Part of a small language model's weights.
Architecture: no biases in attention or MLP, tied embeddings.
MLP neurons of a small language model. Each row is named by its layer, matrix (gate and up: input weights; down: output weights) and neuron, and shows model dimensions 64-159. Each number is 200 + 20 x the weight over its row's rms, rounded and kept within 0 to 999. A neuron's up and down rows have the sign that makes its largest values positive.
After each neuron's rows, "fires on" lists the tokens most often at its 100 highest values on Wikipedia text that the model never trained on; "fires before" lists the tokens most often just after its 100 highest values on Wikipedia text that the model never trained on. A number after a token or word is its count.

L2.gate216,232,198,239,185,214,212,185,199,229,217,200,202,183,192,176,199,185,196,187,217,187,193,216,213,203,201,215,199,253,199,212,210,181,165,188,171,232,198,192,228,202,179,196,240,231,234,210,190,204,193,137,194,208,189,218,205,221,172,168,202,181,233,177,202,201,197,224,202,212,182,189,197,196,202,211,176,220,203,200,194,193,194,209,145,222,179,200,241,219,200,235,197,178,207,234,189
L2.up216,216,181,238,209,207,207,218,195,234,231,180,235,211,194,192,211,177,187,201,185,193,186,208,184,201,216,177,205,230,196,221,202,182,183,249,165,210,176,217,228,219,204,185,226,201,186,226,181,213,195,146,196,202,217,217,201,206,173,177,207,173,228,177,199,183,172,186,189,194,209,186,177,204,211,200,198,224,186,176,180,157,182,224,185,221,191,179,217,215,178,195,210,209,185,210,225
L2.down216,184,204,174,190,188,173,215,184,222,201,189,218,223,216,222,208,214,197,202,183,207,222,187,184,212,179,175,181,177,202,207,223,222,214,244,242,175,198,202,176,189,216,181,194,167,202,193,193,192,200,212,181,167,206,215,159,184,193,214,211,220,188,197,198,163,204,170,178,194,241,182,199,188,189,190,232,209,181,180,193,186,194,227,234,192,205,193,167,177,169,195,204,248,212,197,249
fires on: "\n" 100
fires before: "-" 29, "\n" 23, "The" 8, "In" 5, "===" 4

L5.gate144,221,228,170,206,221,231,216,206,207,216,201,220,197,217,197,223,198,239,220,205,210,180,204,193,181,183,235,213,209,188,215,189,187,164,215,241,221,216,217,187,230,216,167,201,219,213,203,215,163,243,204,189,195,197,210,187,190,193,202,222,190,177,192,205,227,211,225,240,209,197,200,205,219,202,205,204,192,209,177,204,210,197,233,206,223,198,194,180,207,207,197,206,165,239,219,179
L5.up144,177,187,204,205,197,210,216,185,220,193,203,182,182,185,227,191,208,175,204,193,208,202,220,255,232,226,177,155,210,214,222,196,213,206,190,201,200,208,190,155,149,193,198,202,171,186,200,216,222,203,243,159,202,198,253,183,196,226,197,189,170,192,190,171,151,194,179,219,204,196,216,206,201,204,224,261,184,193,207,235,201,191,228,216,220,256,227,168,204,196,179,209,205,221,185,187
L5.down144,238,179,191,188,231,203,218,182,221,201,212,159,199,196,187,233,174,217,180,164,198,216,211,196,137,179,203,203,173,194,173,220,198,232,181,164,199,188,225,197,179,208,189,209,195,205,196,220,177,207,217,202,185,207,182,207,192,184,236,222,237,214,219,240,197,192,179,180,191,214,215,201,185,209,151,182,201,194,193,227,230,185,154,189,188,225,211,179,214,212,213,191,214,210,196,214
fires on: "4" 35, "8" 26, "3" 14, "7" 10, "6" 8, "2" 7
fires before: " |" 30, "." 14, "–" 9, "°" 9, "," 7, "2" 5

L6.gate239,180,236,178,206,195,149,179,187,182,184,203,187,200,174,208,222,222,197,190,190,218,194,185,191,200,177,181,168,166,220,206,200,220,201,167,220,205,181,207,187,181,178,242,194,210,216,187,204,223,194,204,167,219,234,206,187,208,184,177,221,177,207,176,189,204,197,210,229,170,149,187,203,191,219,196,225,192,189,185,218,199,228,210,186,191,185,212,123,200,175,218,215,221,224,189,164
L6.up239,216,191,211,201,227,191,212,197,217,209,192,210,168,183,177,205,233,200,207,188,188,214,200,197,202,205,177,162,182,203,159,167,190,177,169,154,200,172,204,209,221,166,195,186,187,205,229,192,190,223,194,157,169,209,205,180,201,205,196,182,200,193,220,219,216,190,167,188,173,205,223,218,194,216,212,175,185,178,226,203,216,213,187,194,195,236,183,192,194,195,175,215,229,175,220,176
L6.down239,229,181,206,197,233,231,203,187,203,212,235,249,192,191,163,181,160,199,215,248,204,215,167,221,201,233,193,170,205,188,189,186,224,160,162,216,193,193,234,197,208,244,215,212,181,237,199,179,208,189,212,197,179,210,196,216,184,182,212,188,215,198,216,210,182,184,193,181,212,224,188,203,205,221,210,198,196,203,208,208,183,194,195,215,217,217,221,190,214,224,172,226,189,207,191,191
fires on: " " 51, "1" 19, "2" 7, "4" 6, "8" 4
fires before: " |" 52, "1" 10, "0" 7, "2" 6, "8" 5, "4" 4

L2.gate153,182,203,202,210,221,208,175,181,201,235,140,217,208,200,202,162,196,200,216,167,166,197,233,218,202,207,211,209,190,200,170,177,164,200,243,190,184,206,224,205,247,200,190,214,217,184,216,197,206,223,159,216,206,220,179,218,203,171,226,191,215,196,242,184,209,194,180,210,204,167,227,199,235,187,181,204,219,193,213,196,209,198,217,190,191,219,218,225,215,168,185,192,190,164,195,202
L2.up153,230,199,203,233,160,170,131,169,197,208,223,191,204,174,222,213,220,220,180,208,203,186,211,184,198,192,238,207,207,235,213,220,186,201,208,189,213,174,185,164,194,208,213,209,198,231,223,221,189,186,199,224,201,167,167,198,176,231,168,236,199,233,184,236,211,190,187,200,228,223,208,208,191,204,203,172,195,196,226,202,195,200,200,199,214,211,188,225,231,222,209,184,237,197,182,219
L2.down153,186,200,200,180,217,216,265,195,218,186,209,191,212,199,153,173,180,174,229,179,174,216,212,214,211,196,165,197,184,191,167,186,216,190,171,185,196,239,216,210,190,214,200,209,218,161,180,173,193,226,195,196,199,250,240,190,213,175,219,165,234,199,218,188,206,231,191,198,195,186,189,179,214,196,216,218,207,201,188,198,182,192,196,190,201,181,202,192,157,200,191,218,181,186,223,175
fires on: "---|---|---|---|" 38, " up" 29, " off" 13, " Decision" 8
fires before: "\n" 28, " to" 13, "---|---|---|---|" 10, " the" 5, " (" 5

L5.gate197,207,206,231,191,185,182,205,205,202,203,178,230,202,180,203,190,207,238,200,199,190,215,192,235,199,245,243,199,179,205,181,195,208,195,169,240,186,169,221,172,208,202,220,182,185,218,194,208,219,212,186,203,154,192,213,198,198,181,208,185,190,199,192,202,205,220,223,242,208,182,222,224,216,206,234,200,181,209,216,185,228,216,220,146,194,198,190,220,172,175,205,184,208,204,203,148
L5.up197,216,182,189,206,188,194,210,219,214,201,202,266,231,192,193,183,200,252,197,189,156,203,225,203,216,248,251,201,225,211,190,182,222,183,212,212,222,177,214,193,212,192,206,201,242,210,201,194,194,200,189,184,210,201,235,185,198,197,181,208,181,194,224,210,213,223,175,203,218,221,231,174,200,223,205,196,175,197,225,208,187,181,214,188,217,209,169,215,203,181,200,192,205,186,190,163
L5.down197,207,201,145,204,219,200,165,204,212,216,171,226,234,212,189,221,216,186,213,223,191,188,194,181,191,220,212,201,205,182,228,191,218,187,224,171,206,208,193,224,192,156,182,222,240,216,195,185,193,175,204,230,237,203,204,246,193,213,209,228,194,218,232,229,214,204,177,181,181,196,185,151,206,185,177,220,188,227,201,209,158,169,221,209,208,190,207,231,217,181,191,198,195,169,213,205
fires on: "9" 26, "5" 24, "6" 16, "7" 11, "4" 10
fires before: " |" 30, "." 16, "," 9, ")" 5, "'" 5

L5.gate65,207,236,185,186,214,237,192,164,176,205,207,214,191,195,215,177,192,233,196,200,226,221,200,218,232,190,214,197,179,202,227,223,169,195,171,215,193,183,233,200,183,204,222,220,178,186,172,196,210,187,171,205,192,205,188,175,197,207,213,197,229,174,186,215,205,191,230,246,190,235,187,221,220,190,245,171,175,152,184,227,192,230,216,202,160,215,172,194,215,182,228,199,196,245,223,170
L5.up65,204,199,205,227,183,195,188,187,194,193,213,213,229,214,140,211,207,184,221,188,217,198,214,190,233,234,189,179,193,181,216,202,207,189,185,203,225,167,210,182,186,220,213,228,198,190,162,181,231,259,195,158,194,216,204,210,179,226,211,232,210,161,188,214,188,208,203,191,194,169,202,193,228,213,188,206,212,219,210,189,201,203,214,187,203,189,208,218,181,220,186,195,221,181,173,171
L5.down65,217,192,190,181,244,186,171,195,194,201,185,200,180,231,164,188,174,224,195,199,223,218,187,226,238,200,226,193,196,212,216,192,203,186,237,228,189,161,203,190,166,231,186,212,224,184,185,204,214,242,171,157,195,192,208,219,204,217,201,190,180,191,208,151,194,187,185,226,224,187,187,187,221,215,180,198,225,234,190,213,188,204,196,208,208,210,183,202,164,205,195,192,199,169,200,210
fires on: "4" 41, "3" 28, "5" 18, "6" 5, "1" 4
fires before: "8" 14, "4" 13, "9" 12, "6" 9, "7" 9, ")" 7

L5.gate3,199,181,184,227,204,240,250,190,222,206,206,193,188,223,176,188,202,217,197,208,199,215,219,213,202,202,179,212,218,188,212,156,189,241,166,187,188,200,175,195,177,185,230,191,209,185,192,214,163,203,209,202,214,191,213,186,250,216,197,186,199,210,165,199,201,194,205,194,210,174,189,188,191,161,230,181,186,213,162,187,183,214,211,222,232,196,188,205,187,187,188,207,187,238,227,198
L5.up3,214,200,220,188,197,211,192,219,191,203,202,194,170,197,181,196,204,209,192,202,193,199,216,222,233,205,194,189,194,203,228,206,196,194,186,195,205,202,196,184,200,188,217,206,206,184,242,191,180,217,166,134,198,182,157,183,205,166,197,157,181,205,170,242,202,225,179,209,202,195,219,199,198,190,224,204,194,213,203,192,207,188,204,191,197,197,214,237,178,163,217,166,202,146,220,192
L5.down3,178,182,172,188,207,213,189,191,209,178,192,197,176,181,217,170,205,205,178,212,223,178,195,202,205,200,202,209,211,237,212,233,154,172,233,199,190,233,211,226,214,207,213,213,178,201,163,183,177,256,211,204,176,188,189,205,205,220,208,205,204,198,210,223,235,200,200,170,205,202,192,195,207,177,177,200,196,174,181,199,193,210,166,221,196,223,178,157,184,169,177,233,241,207,210,226
fires on: "\n" 56, "–" 41
fires before: "-" 35, "1" 25, "\n" 21, "2" 11

L8.gate203,168,190,208,206,174,204,191,182,195,148,194,165,152,189,154,199,176,187,199,227,201,221,189,214,157,211,177,207,156,200,206,215,198,243,166,204,182,184,198,154,186,220,213,203,188,161,201,166,208,200,193,169,193,197,151,171,206,200,196,206,242,198,203,196,206,218,232,208,200,201,208,184,196,186,215,182,211,203,188,202,183,210,218,169,188,218,158,175,199,167,190,193,177,216,209,200
L8.up203,176,196,201,186,205,210,199,185,210,192,197,217,161,192,186,222,205,161,209,192,164,193,222,232,179,182,255,145,203,178,190,199,189,219,196,197,218,199,160,172,212,196,228,179,211,191,238,195,198,199,205,198,193,199,197,209,186,237,205,197,206,196,203,156,224,207,184,199,213,170,180,175,220,236,193,195,200,238,193,213,215,188,247,202,207,224,199,170,171,219,187,211,201,196,174,201
L8.down203,198,224,204,207,234,177,175,201,230,180,217,249,165,198,202,204,224,188,183,202,167,204,222,203,197,174,187,178,187,196,219,221,220,183,195,217,204,218,173,196,197,189,179,176,169,177,225,153,178,172,208,223,181,198,186,189,170,248,204,163,186,196,235,182,172,209,247,193,203,188,206,165,177,197,191,189,223,200,219,193,206,222,191,201,221,188,214,206,208,188,217,174,207,223,205,196
fires on: "\n" 91
fires before: "-" 67, "\n" 25

L5.gate74,197,177,187,224,193,180,229,177,182,211,201,191,190,196,213,214,179,191,167,239,197,202,207,182,209,215,188,222,216,224,196,200,177,183,173,206,241,198,204,231,194,211,213,209,204,169,202,192,163,159,247,180,198,220,178,198,210,181,200,186,196,233,215,211,228,196,229,181,170,182,239,198,195,169,210,201,194,205,185,190,205,246,197,196,210,181,172,190,204,194,215,154,226,205,206,168
L5.up74,198,227,175,209,211,191,203,186,165,209,202,229,144,159,197,188,197,223,211,186,203,209,186,241,211,221,177,182,182,203,159,208,195,216,172,191,211,214,194,177,196,210,211,207,210,194,235,156,183,179,208,179,218,227,145,182,200,180,203,189,205,219,197,202,209,227,204,183,201,182,216,204,231,239,204,227,196,249,199,181,196,185,187,223,194,190,180,225,210,208,161,141,219,195,196,171
L5.down74,177,220,180,180,207,191,186,178,220,215,223,213,198,177,205,203,168,202,230,194,189,194,161,184,174,170,198,191,185,200,176,205,221,192,195,231,199,196,198,204,166,186,235,221,189,195,210,199,207,206,194,173,205,218,198,181,204,259,160,205,194,149,237,207,208,226,191,215,194,202,216,144,218,226,182,173,211,185,204,199,224,212,156,161,190,206,183,190,223,197,212,153,204,181,186,177
fires on: " of" 58, " won" 15, " at" 5
fires before: " the" 50

L8.gate165,206,214,201,210,196,162,186,176,219,193,206,210,175,164,179,175,233,177,209,218,191,201,186,188,184,203,197,186,204,202,196,212,185,201,160,182,213,195,194,177,203,209,211,234,193,192,220,228,193,189,220,209,213,217,205,195,166,216,200,195,190,178,174,192,210,240,227,252,209,181,176,229,209,220,226,195,204,194,165,219,226,199,236,181,192,229,198,198,195,220,240,197,210,228,225,150
L8.up165,188,191,198,229,198,162,210,185,199,190,191,220,222,208,224,172,208,203,228,234,212,209,178,196,222,179,173,176,172,187,227,199,201,173,185,239,184,181,191,194,209,220,168,169,195,212,169,213,211,232,208,180,203,184,215,207,156,199,206,229,190,194,218,230,186,202,173,210,171,207,211,197,188,186,185,196,167,216,209,197,180,204,210,203,148,187,173,172,191,202,227,214,215,165,205,230
L8.down165,229,203,197,205,164,173,194,189,193,195,200,199,157,191,225,165,200,182,247,235,186,195,198,178,200,198,184,176,188,174,232,178,231,160,161,201,213,182,185,177,224,204,217,180,192,179,226,205,217,158,216,198,193,211,173,167,186,199,187,206,191,198,184,205,219,193,197,239,160,235,213,211,195,218,200,196,191,203,215,179,182,231,199,208,159,166,187,207,205,192,179,217,200,177,207,208
fires on: "1" 21, "4" 20, " " 20, "2" 15, "3" 12
fires before: " |" 42, ")" 8

L6.gate150,174,168,167,179,209,188,236,226,208,188,203,184,179,192,165,192,213,184,191,221,219,193,151,164,193,209,236,207,179,202,189,226,186,214,180,207,192,192,185,190,182,197,215,195,203,183,164,228,200,228,190,230,180,228,207,208,187,222,180,219,220,186,211,173,208,231,229,208,196,155,184,226,209,193,197,169,207,182,188,175,216,193,182,179,217,194,208,204,213,209,219,179,225,206,214,168
L6.up150,219,201,166,238,208,181,185,178,219,195,212,211,190,202,165,180,169,185,194,205,201,176,197,193,221,221,201,200,219,209,210,208,182,154,196,176,233,167,205,236,214,167,208,189,183,225,183,209,197,201,192,202,201,175,212,200,198,215,190,170,229,198,186,226,207,180,185,213,199,179,198,218,168,202,185,186,190,208,229,204,220,199,229,159,221,189,221,180,159,243,244,209,188,193,160,180
L6.down150,199,176,216,164,203,200,214,190,211,217,210,219,188,258,192,232,216,205,161,159,216,157,174,222,204,222,202,180,211,196,207,166,242,208,207,176,184,177,195,186,178,195,170,199,158,188,205,173,193,179,191,188,234,163,178,210,204,214,189,193,225,219,185,184,205,187,199,202,229,223,205,204,188,198,177,195,210,185,188,211,165,229,202,190,202,247,178,236,224,194,206,188,194,196,207,193
fires on: " ==" 50, " ===" 18, "==" 17, "====" 7, " of" 7
fires before: "\n" 93

L6.gate304,197,196,205,220,197,212,206,206,206,185,176,189,186,174,203,222,185,219,196,194,225,223,210,185,208,188,210,158,175,236,210,188,178,196,183,213,178,192,194,206,194,174,222,185,171,173,201,199,210,203,184,162,181,213,182,201,207,196,194,183,220,205,207,242,196,227,216,201,208,190,209,183,167,213,228,169,203,189,215,207,225,204,236,178,159,166,228,193,229,143,198,200,213,206,223,177
L6.up304,159,176,201,179,194,192,203,207,241,200,168,174,188,190,175,232,170,203,187,204,174,208,210,192,183,192,207,200,211,215,198,201,216,204,244,209,156,159,199,215,206,209,197,192,205,213,198,174,177,223,207,181,181,175,202,177,198,231,181,199,239,188,170,196,186,205,186,155,215,189,191,184,205,186,194,214,236,228,177,217,167,192,199,199,206,226,180,209,192,197,201,198,191,209,201,205
L6.down304,173,199,200,196,232,175,161,202,164,202,182,193,172,188,216,169,181,175,207,183,167,197,192,187,170,189,194,168,189,197,182,221,178,204,197,227,171,222,202,194,188,227,190,188,148,198,169,169,192,214,185,159,193,199,196,206,180,221,207,175,222,204,222,204,177,209,211,170,238,188,210,168,221,187,232,208,229,197,236,215,182,205,234,200,194,177,202,184,200,180,191,168,242,196,197,237
fires on: "\n" 99
fires before: "-" 36, "=" 25, "\n" 19

L6.gate31,233,234,198,185,207,159,206,203,163,210,184,211,182,194,234,214,190,161,230,228,197,197,213,191,188,232,203,177,223,222,209,160,192,224,215,221,195,212,190,188,223,230,202,158,191,207,213,206,184,183,180,211,185,179,160,209,201,212,215,187,192,209,226,197,205,202,173,200,219,179,248,198,191,237,199,168,180,195,217,194,188,196,220,190,208,205,190,230,206,213,181,203,214,203,186,230
L6.up31,204,218,208,258,192,186,174,215,166,208,183,180,198,176,209,232,191,203,198,247,219,212,235,229,233,211,229,179,200,171,223,208,210,190,187,178,181,184,176,192,199,214,181,222,187,188,237,205,221,210,198,237,202,207,211,203,179,170,192,196,198,183,182,192,208,196,201,185,198,239,232,214,195,205,194,164,210,178,182,186,198,188,197,208,176,190,204,199,204,175,205,206,185,202,217,208
L6.down31,175,212,196,206,190,205,235,203,186,203,227,227,182,199,170,168,225,206,172,184,168,215,183,172,163,174,184,190,170,183,206,238,200,219,195,206,237,193,218,173,226,196,208,184,198,214,203,189,190,179,189,183,213,207,185,185,231,219,190,214,238,212,217,190,208,226,174,212,192,163,162,173,214,191,187,232,168,239,180,204,205,209,228,187,213,190,180,207,213,210,176,178,209,241,168,179
fires on: " " 76, "%" 4, " none" 4
fires before: " |" 40, "1" 12, "4" 11, "2" 8, "3" 5

L5.gate81,216,177,183,217,206,230,197,216,179,215,197,194,188,203,211,198,185,150,172,209,173,205,206,208,224,179,198,179,223,234,208,194,178,206,181,207,214,207,178,183,190,190,225,176,217,159,215,185,175,167,166,187,213,251,164,209,230,232,203,165,183,221,189,220,225,197,213,198,206,167,212,189,195,181,233,168,199,216,194,169,185,217,236,216,181,215,195,252,186,188,202,184,219,202,225,191
L5.up81,195,207,191,226,163,206,214,178,215,195,222,213,191,208,146,209,181,188,153,183,197,193,198,202,204,248,182,200,160,193,196,176,216,244,200,195,234,183,196,202,198,202,213,234,199,192,204,222,196,197,221,198,202,178,187,221,207,191,172,238,233,203,197,183,214,184,220,167,173,185,179,190,204,212,193,170,195,222,174,189,189,186,194,199,254,178,196,182,207,219,232,178,177,221,216,172
L5.down81,224,191,186,203,182,203,149,192,223,183,172,194,218,180,199,190,199,206,171,214,185,190,186,193,195,204,169,179,185,237,184,167,230,169,229,215,175,186,226,221,205,196,162,197,189,191,184,211,180,184,191,196,149,197,196,216,225,199,227,178,178,222,188,208,188,201,181,176,221,190,193,144,208,201,171,182,235,181,165,214,202,210,201,213,196,204,200,173,174,189,172,200,222,232,200,224
fires on: "\n" 95, " (" 4
fires before: "-" 69, "\n" 25

L9.gate319,228,196,185,224,206,205,199,215,179,203,205,176,175,190,215,182,214,200,191,241,188,188,250,199,205,195,213,202,229,231,234,225,205,178,175,194,220,188,200,215,203,195,190,155,198,196,217,217,193,173,195,209,210,179,167,160,191,223,193,193,206,211,188,200,212,197,196,219,187,242,220,236,205,213,196,203,195,186,176,204,220,167,245,239,199,226,226,195,211,198,182,213,215,217,204,207
L9.up319,196,196,196,216,176,200,183,206,200,216,220,180,194,169,189,184,217,171,179,230,195,191,242,209,224,231,236,148,177,223,225,211,237,189,176,218,184,172,215,180,193,219,208,187,186,189,204,216,177,219,184,200,197,194,158,219,189,167,174,230,190,195,186,219,219,194,174,242,190,199,221,242,180,222,182,164,196,215,210,211,198,210,177,219,196,185,199,195,203,165,189,193,198,213,177,199
L9.down319,188,240,195,212,223,198,210,217,183,176,171,189,170,248,202,190,230,223,182,243,195,209,194,170,212,193,181,201,198,198,182,206,196,195,205,166,205,243,229,219,207,200,203,223,188,173,208,236,206,198,209,217,197,228,208,201,179,198,169,216,212,214,215,194,164,180,180,194,187,169,183,164,190,161,180,213,222,194,208,200,232,167,215,195,206,189,209,206,202,199,193,180,211,215,223,192
fires on: " " 46, "0" 15, " p" 8, " none" 7, " –" 5
fires before: " |" 66, "." 7, ";" 4, "2" 4

L2.gate134,181,199,208,216,244,212,175,228,239,212,184,213,157,201,223,194,195,160,180,184,229,207,204,179,212,182,189,204,171,214,182,155,201,185,183,201,194,205,189,212,193,226,199,229,207,165,202,187,176,197,198,205,220,198,199,182,211,184,195,238,172,203,228,212,171,230,199,206,195,253,191,220,192,214,201,221,218,192,193,182,220,211,206,197,182,198,148,188,218,179,176,190,197,204,200,188
L2.up134,223,213,216,174,189,207,195,178,194,201,178,204,218,187,148,182,233,156,174,210,208,225,187,198,153,210,221,216,193,169,177,210,207,225,211,193,213,199,215,218,204,231,205,224,237,223,191,191,216,202,238,193,208,187,229,181,218,199,175,216,217,170,180,228,199,228,223,216,194,210,189,149,209,168,197,190,212,225,163,192,231,203,198,235,226,199,184,194,214,209,193,158,210,212,198,197
L2.down134,209,213,220,220,192,191,198,216,216,229,205,202,162,216,232,189,163,213,204,189,189,206,192,182,207,216,206,185,192,234,199,150,222,197,203,193,184,209,180,184,191,205,200,182,199,172,217,187,176,180,188,171,185,215,180,200,190,227,184,265,188,244,244,188,203,216,200,173,193,218,183,200,161,233,200,204,200,211,207,192,205,186,219,171,179,203,175,198,230,210,214,196,235,209,212,187
fires on: " at" 77, " At" 16, "At" 7
fires before: " the" 47, " " 4, " a" 4

L5.gate104,187,226,204,225,197,169,216,198,188,164,191,146,184,195,209,193,227,202,249,239,230,208,207,218,228,199,242,202,199,209,221,231,165,228,184,194,174,184,164,242,177,237,199,206,206,225,140,232,221,201,156,223,188,239,168,184,190,210,195,218,193,187,184,170,186,174,194,226,210,172,183,227,197,187,212,188,208,180,200,190,221,196,201,196,198,201,191,217,200,215,197,158,178,204,221,206
L5.up104,215,159,172,218,212,188,216,201,210,183,178,233,218,173,152,219,205,235,197,211,173,190,196,180,216,224,198,196,229,196,227,201,214,224,205,199,230,167,166,216,212,211,174,188,193,185,184,208,225,218,201,229,234,213,211,227,178,254,213,188,155,170,164,219,202,201,192,223,207,169,193,220,195,205,208,184,212,211,176,215,182,200,198,186,228,191,192,176,193,210,193,187,229,206,196,193
L5.down104,143,163,197,251,208,209,241,223,204,167,197,180,162,192,157,223,194,181,155,218,206,190,175,180,167,235,186,200,192,187,185,214,197,215,201,190,208,203,208,187,198,225,205,207,162,168,185,193,207,225,200,219,193,176,197,218,217,189,215,172,191,192,199,193,186,210,177,197,203,191,220,197,194,218,176,187,213,190,221,225,200,203,179,149,206,197,156,205,219,231,178,200,187,167,206,201
fires on: "==" 82, " ===" 13
fires before: "\n" 98

L8.gate123,236,207,182,197,186,161,181,191,157,190,210,193,198,205,222,193,194,233,214,219,212,193,155,199,186,185,245,204,201,208,186,147,193,192,152,214,221,202,195,226,200,191,168,185,226,214,182,211,199,210,215,193,183,200,195,157,167,208,208,201,193,191,200,202,202,203,223,233,203,212,207,214,191,219,234,191,198,226,180,205,217,227,202,202,146,200,207,204,244,174,241,181,177,221,189,182
L8.up123,198,188,200,206,200,207,254,206,193,184,201,205,213,213,202,197,176,183,174,230,191,201,225,212,231,184,226,189,203,175,176,204,202,176,190,218,227,187,211,167,231,220,203,203,219,210,209,209,187,211,224,160,227,184,201,220,170,192,173,171,188,213,178,174,198,202,155,207,237,190,164,219,202,211,199,187,211,188,192,255,207,204,204,197,215,239,182,197,189,163,196,259,197,207,173,200
L8.down123,242,224,200,181,209,210,223,192,207,173,200,188,207,218,190,163,176,205,224,237,174,182,194,201,198,200,224,152,228,200,205,200,204,172,199,178,237,197,215,208,236,221,224,232,225,189,218,209,237,197,172,198,219,191,177,186,192,190,187,193,165,206,185,193,200,207,178,209,216,196,197,202,188,190,171,199,196,193,217,211,204,204,189,200,190,212,191,190,209,180,219,230,202,170,185,184
fires on: "1" 29, "7" 21, "6" 13, "2" 8, "3" 8
fires before: "." 25, " |" 22, "4" 8, "0" 7, ":" 7

L9.gate145,219,179,185,205,211,228,198,192,225,202,158,192,219,196,199,182,168,193,217,187,199,220,188,209,213,212,182,146,176,180,185,198,175,198,202,189,143,203,168,180,224,177,201,188,197,153,194,207,146,179,174,170,210,222,167,199,227,219,207,197,201,217,176,196,210,206,220,211,209,208,214,216,227,179,228,172,232,201,186,204,204,201,227,183,203,203,202,200,178,199,209,179,186,209,208,217
L9.up145,222,211,169,234,214,195,178,177,219,187,235,187,167,172,236,196,194,211,197,180,146,188,211,184,185,252,187,202,194,182,206,196,153,197,223,198,181,177,239,190,205,207,210,222,180,189,235,191,197,233,248,179,216,199,206,186,199,194,162,180,213,231,191,180,223,224,198,203,212,221,213,193,196,216,187,199,182,213,213,211,185,222,191,195,189,188,165,199,228,205,204,202,193,199,179,213
L9.down145,195,237,204,212,230,173,184,189,185,185,183,224,200,192,168,198,184,195,185,157,200,212,221,179,204,176,206,196,212,173,188,216,199,189,208,175,173,212,208,184,222,207,191,187,217,178,171,170,197,177,198,165,195,153,209,221,188,210,185,161,196,191,192,197,185,208,216,221,196,198,191,196,241,210,177,168,191,200,191,193,209,222,215,175,192,163,198,218,198,171,259,204,218,215,200,190
fires on: "\n" 97
fires before: "-" 63, "\n" 36

L6.gate216,239,214,201,215,190,186,178,170,165,214,191,182,165,199,217,209,202,179,202,187,197,192,194,222,191,194,221,181,192,198,185,237,208,217,194,217,170,247,207,235,191,211,230,235,183,184,186,200,218,160,213,162,190,217,193,198,208,207,173,223,183,223,209,196,217,218,259,200,218,197,203,183,215,213,194,198,219,203,215,194,198,207,204,192,204,165,190,190,201,196,186,154,189,229,212,202
L6.up216,228,197,228,191,204,196,206,193,182,243,257,184,227,197,243,161,204,187,214,163,176,205,215,190,201,199,211,215,204,171,175,182,204,194,211,183,214,226,212,247,194,201,195,241,216,185,184,177,230,158,228,220,213,180,222,204,194,193,195,218,212,216,220,174,210,227,207,192,206,232,223,210,180,221,181,172,209,205,197,196,197,192,201,204,218,159,168,200,198,209,163,155,205,196,227,214
L6.down216,219,222,200,162,200,229,206,213,213,216,216,235,200,186,223,200,188,216,178,176,174,207,204,170,242,200,196,211,169,216,197,160,213,150,232,178,258,178,179,180,204,169,194,194,195,209,241,207,180,184,209,206,207,200,181,219,193,229,197,227,211,183,197,211,197,217,201,193,181,232,188,213,143,219,169,190,198,173,199,178,217,204,217,191,204,227,177,200,219,171,208,216,189,173,178,155
fires on: " at" 29, "ed" 13, " attended" 6, " entered" 4, "ting" 4
fires before: " the" 19, " by" 9, " in" 8, " at" 5, " his" 5, " a" 4

L2.gate168,214,195,222,166,201,200,204,224,194,237,241,228,209,218,196,196,166,175,192,206,180,174,233,205,207,209,182,185,201,157,201,206,188,218,214,184,204,156,178,207,239,171,217,194,196,175,249,192,193,211,195,208,211,215,212,213,218,199,191,185,177,198,198,191,219,161,149,162,192,204,201,176,210,225,193,225,186,210,198,195,194,165,208,198,187,197,199,182,182,218,224,218,207,158,221,203
L2.up168,237,174,218,225,199,205,193,211,217,201,218,182,160,185,199,188,184,235,192,185,199,194,190,188,175,199,232,206,257,206,197,169,194,171,181,174,216,217,192,236,188,210,202,233,251,209,233,195,201,191,184,205,192,189,204,216,215,206,223,195,169,205,209,205,238,241,194,216,241,186,219,198,204,195,176,211,211,199,239,189,199,172,181,207,208,162,174,191,219,191,217,189,171,183,224,214
L2.down168,168,219,197,160,195,179,215,190,209,189,185,228,220,216,205,188,223,155,184,215,216,191,212,229,226,219,185,197,157,204,218,244,203,233,220,240,189,186,214,167,216,194,198,193,159,199,176,205,183,203,198,189,217,208,211,176,191,195,168,212,220,206,186,178,173,185,192,167,169,221,174,193,203,187,191,191,198,182,160,204,202,216,209,200,193,237,212,193,181,210,185,209,218,220,181,194
fires on: "\n" 89, " (" 11
fires before: "-" 63, "\n" 20, " " 5